Part of a small language model's weights.
Size: 8 layers, 7 heads of 64, MLP 896 SwiGLU, vocabulary 16384, 30.7M parameters.
Training: a variant of Muon for these matrices, 457M tokens, 13935 steps.
MLP neurons of a small language model. Each row is named by its layer, matrix (gate and up: input weights; down: output weights) and neuron, and shows model dimensions 48-143. Each number is 128 + 32 x the weight over its row's rms, rounded and kept within 0 to 255. Numbers have three digits each. A neuron's up and down rows have the sign that makes its largest values positive.
After each neuron's rows is what it responds to, as a language model described it from the Wikipedia text at the highest values.

L5.gate351:158106106123139161150109072147105155089102112132113118084142082176063105143124128180103069134132093131166095100121104187132188185098162135128162136120137103093165106109080110116136096163172063156145129168111095140122113096076128045116111108137120180117153112136187184142119137143104148109
L5.up351:098169123136154143155153093124152137144112197166132108128113163137115131102081108143177080133119104170099118114131143166092099130142114113137227223143174061158105169103120159154130155124111141167109149083169151108161081132120126150133189126097179126131142129116137146143080186182109144130
L5.down351:127194140154161139175141104155139150122117138141160134148130051126125125110082127172147103142177166205158182130079150171141116141123145125175116168104193085142104145149152128188142148096151118133238092161172168109152133082084094114095121141038136079095195086124110155143109094162134123121
Responds to: Punctuation and small words that separate fields in infoboxes, tables and stat lines, often right after a number, such as ;, |, –, ) and place in 1st place.

L4.gate622:136187082085121122130085133134121170078147134093129070130138129141115139078181110122066151118096077070094145084086117143159134156126136139107068190145175078127063153083194140130112096109126092117104106156114131116141088191145088149149122103110163092094124119149159120164147138134121150018
L4.up622:150130091060167068084188145149095122136177086072119162140120096173157131140136153119085121124139141098144144103067136129161205108146143096115122178133148141095054138110108183180168197046105157107206134161143138098139119111104116162101165110098146115155144113188071152103148105101179148102
L4.down622:095135121121128123152110129117178087110112155089202158213159155140078125169179057125109103105100154148079178107191074096155130141123208143131143162118114078087197155101158133117110148103197097123075114136134149089154182158105134177136106147174124141104151148172177148147139171148099160136
Responds to: Tokens that finish a word or fixed unit before the sentence continues: suffix pieces (reg-ards, lim-iting), commas after "City, State", months in dates, table pipes.

L4.gate631:138090140087120145105070132057124165138149145136135128129090144113124126152145121137113114057135096162113138123125137137079097144155181109146126124149079116155164176119165069169149112137128128060157131102152081111135158118142098141107175124178102130134125087136142150178063146128178147153
L4.up631:142098108119109146059111115109147163128191132156190177199083125110115139142118128123112156134085185192104118120144098124157148143090093095101081133114106103100160109094181182155134118182103099140141083192133150172168201145192120140093179138166125106143070079166119164135069107133146146082
L4.down631:147140145168142175158067110061177136136143200100108164104139135137124096108109152163164146108199079139141168053092091143117203094128119152176108042134151143135132166149136155173170171103119086156144136116132148138081116117109081141123118175124051114165187108148112117125117186158161095102
Responds to: Middle pieces inside words split into several tokens, often doubled-letter chunks, in rare words and foreign names: intrac-ell-ular, lib-rett-ist, Pic-ass-o.

L5.gate371:097138168096173117163105162107070123157136138147127118112112124121146105166163138163110096085160105130117147136085133090132130144128159138121128103132111099087131113135115185161175141143104139062166178126136104183090158124150099140119088149135182109109129173120131152177143097118133160179
L5.up371:113140121111178121145138150146132136180139157127116143145140176106048104144155173115101167185144114126120120129115161206191155101093126111142091062140185139092080156125116111132123144109131073134155141120161132135094118122172085075107080138098158144140164194131135113183160089169115125141
L5.down371:142139100161125113135132099151148147133196137089121133155191135133163106172151186116133096114160109143201188129113144102163144151197140142102051100120097174086145117109086108105154128084129108087125080098112125115125059117068117099107125111101187140104134168122148141129136134115099126090
Responds to: Commas and periods right after a number, mostly the thousands separator in figures like 400,000 or 4,994, plus decimals and dates; sometimes clause-ending commas and periods after nouns.

L2.gate126:088145154117146089174146132102151127140089094187126115110063157126149103104088130115097140112112111157144101134123097172109086152121107109113092135197172073151132154129168158071126137104131086123113188151165121123129162105112091123115164140061147141155135136168118110122160087040122121142
L2.up126:125121099133119052132136120119152099142142176141156108100110137120116089109123048096066074151108137103115109125152161109126139172115086064131098073147156113142122171145155120132071110133065132142116122180144080082126157107147124107139135162064068085125126052158121080157143111121102127141
L2.down126:165160140132149119109106131104089128105103151135138138129109136098065151118180128095142141191107169144145158109086175121155102147154108110049174209122129142164099161080087053132155158071121074175129081132178125087158134109199159069103115085102091173164134094153148138083115086149118142121
Responds to: Month names and final year digits in time expressions after "in", as in "In November 2016" or "in 1990", plus some breaks between sections.

L5.gate816:150135160127086163174172116086166144113142094102159094135138191128162103116128105175127105130182071173129172101079133081162121116112143182118069135179105151109140141144133105082080105135147106139144134121111089142120082184182116106153194139133034162159118063085085154160143174104119216168
L5.up816:165112088091164141153135182144154149061169138149196134145102128180151158151121167177102122118098151167106171102141125096154122160145119162129128091151142126133165100131169087089142079157134134142138113182122158134131073132160107095119132069145080134132120128226154059121187106098085131130
L5.down816:163119129169123135101087095092134138111154125185187145093161136107172163077088162143125125122118150118132139123106116087103101130114169188135050113036145121120161112122209130141140135174128116178152123158181107135153089123119127144189090169123059095128121144077110116110131099154111107236
Responds to: Determiners opening a noun phrase, mostly possessive 's after place or organization names and the, his, their, often before first, debut or largest.

L4.gate703:145113154093093117082134112129102125095122106128166178136181099142118126126074129133078098201145087171211111105146088153153109169159136153148103134119143156152149151125160139068197141104156163114166106103119160181119057115099156145152165076167110073147097122062141132070112085120174149148
L4.up703:136133113074133150137127118168099147096076136155133099153139161191182120086113140108096091119073178097123110120104086142122083173108187147159097065087160156148135088116134091112058178136146116145101103042156134082135083159123112208172122129118109148151147067090152117134149130097123166076
L4.down703:128091163098112155112120082127145138120185111111119134169108167166083121147152136092128123138120231143095132115151121151087138159064145170111150116131091091098163148106128174115139125104156159092097148141154149161133099165143146147146137176128160158090034155137179180195163190189082130112
Responds to: Mostly "the" opening a defining phrase after "is", "as" or a naming comma (is the legislative, the northern, Pliny the), plus possessive 's and final pieces of names.

L2.gate223:146115092140153121123105155096174140103170122142163133138107122087168161134100132107064104124102137117150177161078152077123094084099118134090157099081130092101126093109192093117109117181113122150075095162114144134078128184112154180152113111083099090156170140156038121122100141122128128114
L2.up223:146155204100101154138064148148148136148142120145114108134183129138136077192112135089132195100132165139093138146096193108120089140157153147085137074065151072175094173080073184112173117123126115084124126066079104132156126141161138180120070162110117135068164166127141111129112084062115102138
L2.down223:113097126190146156103153156140129143147139100080125171146170145114076113129080131122119213118096072146122181130135147136157088073182133183058147116095080074210088171061111171129138137149122106036117124107119204131171083106159139114154150136156100143148170064137151144124152145128109095093
Responds to: Commas right after a digit, mostly thousands separators in table vote totals and attendance (2,712; 13,500), also date commas (July 26, 1836).

L4.gate661:118109145078138106175071184137094128153132127147134096156108133116151085132116109121102096124092115129161156088138142134107171175139110147173127131095132052109084142161093126130114064098096118083150163062112128153094157153084089102097181126131134134086137168119153154151131097154079086142
L4.up661:117126177150161098143090115074133153063116152148123129146138137114125150156193146094144147117167088101130095156120171134077098129121148178109155102156131192114165123084110143094132126109121140150193108138128106172180109104115108119136135110190136106105085126130137170168109130017216159139
L4.down661:141116133176188060112140145083056098100103173120147124106128187089177147123166121129170141137113166133130141135072099176124113130143108087083121082168101131104130154154121194101128096141132157150088145085154143162041203176187072138084118113157130186182108116127083100127117139160105130142
Responds to: Punctuation right after a digit inside a number, such as decimal points, thousands commas, time colons, and score dashes (2.5, 4:12, 1-2).

L2.gate587:171142134170140088137174130132132114112082119176148141090147115158164155113158107133085110113149107111141141102130121133111124182168131181129135175167078088201098117094115186145093106137132138129111074142147152144129121195135154117129081078131053164113094076093142122119074129091136120116
L2.up587:173182146087080188148153097106171124130148104191063121146184108195142152091145105093147130097150084108147146127146197105108054093081112171165110126151060180087136195063128064101106153150136082105119145138095173125125133187106094117190097070076082108152082150094126165105121091123157087105
L2.down587:167120155109178162061108116163071110093165080149106119120114106112121138102157156123139111146098079152153128113125186121120151229083156187120069130146123156121125124137117160093167101142139145177165148099108174122091116147120124113155108188135087131178114140095118097082068108119089161078
Responds to: Possessive 's or ' after names and nouns, plus sentence-initial determiners like One, Another, His, A, An, and ordinals such as fourth or second.

L5.gate661:154123141093178141116079137128114102163126118191158147146180073174141139082133188124111169164189088131146166172133157106131097125113130153107053164124180140145096082173168115115118118111116175104192113147188115105190126138160130109156109214069123139156130068152164106168091109088157140173
L5.up661:145146106124143112141113158177139146219181078152104102138110151171181117173134120145162093114139112144120181196149160160063186105125165111098095128128098123086112089174150113163092118137126152095113088117205083125074149118182168054104124114142098179141117130131194136128116160106120164188
L5.down661:184121191163097114170156197121155149139116117090105141137122184094165091098122092125184110105136136150142194128031051128130203135088155161075135124163142101128084137186097192111144153116136135175123092109177107126149143096142064114068142162113134032106108170134132134129080204121109152156
Responds to: Short interior word pieces in multi-token words or names, usually just before -ate/-ative/-ated endings, e.g. necess|it|ated, imag|in|ative, cast|ell|an.

L4.gate94:131106148091162100130093151105059180105198121132180087138104140108083103162139086151162120132190129153115118074083142135107105138173119081073155139117084055142156108142142119096071138061072160225149108151137123131174155175134070122067127094121111157061116144125103163161107166124164183157
L4.up94:130116114098162129132092125184149098119149115117160129131123095167137203087147159098119142104141215112110118102059142146131096067129095126099142079133135122095173127084158115143165173145117119187150074110080111157110101138126171144149169148147066155127139094061104148178112154158152109153
L4.down94:159142100088117141193143172161124048112151120134138120084151171152144104089105183122118114114143073066056146138114157154094055116082106107147227140125138182112160202094095112140135180108083151083127103130095125173122103092184093049160153121100048119125224124131160115137164144152110101095
Responds to: "place" after an ordinal in competition results, such as 2nd place, second place, third place; more weakly "round" in first round, second round.

L2.gate829:104179108121085091118098137196171130080178145148187147117146065096124185157166149115126161094110205073116152160128105185132085146141122128075111111136150180180117199066133110128152111142134093192126114091128117097116140106106129118160095112176111134164147108126099162122134111122135121094
L2.up829:171168129153176097076146146075122137073110148069164116144182182075152082088069192092073082106153088145151150065145085098138101147158096132115112191096145101161128143098127083114127141097151121110116118206080139127099176180114208131156092104174113155155103081185139097065081135106134155091
L2.down829:185143224141155069166160049157155156125131132079126101103123105110097088151159086115143089119139090146105143110154124136097122090163157150064160092118053111176102146090134180087146151080164139084060138087192178137192126120142117109076183153088114130154085079163092155144185097157157153122
Responds to: Mostly commas inside numbers or dates in table cells (7,524; October 10, 2011), plus "place" after 1st/2nd and non-Latin script starts.

L2.gate841:194087120117115116118178129130200097091195161090151084130096076132132127134150127141089132126087107147123111149103128100089144124082156168062049162168074137109157141152126128139134164133149089107171113201123058146118089136134159156125159089118086093164221187128147136148147107152148158138
L2.up841:074117121102148113117170086090171119151164145125181139121157095137154086137102122119146131096113119159106115111123157092123141112111122156123118112114143189136122179193145165092091155126151107127169126110110144150171124096122172105154158142165142139146159110098086181110164136102160017181
L2.down841:127077159146072101119127107061139119167128179139167144143119102117151149142105082071107134115156139185126096156123161152109135114124106140135163132157138145174134196159109134097099056175140097146098114111085152144133180129118129112095079125109113123120142088133165087123140101186147116139
Responds to: Nominalization suffixes (-ion, -ation, -ment) and event nouns like invasion, revival, creation, plus temporal "during"/"at", usually before "of".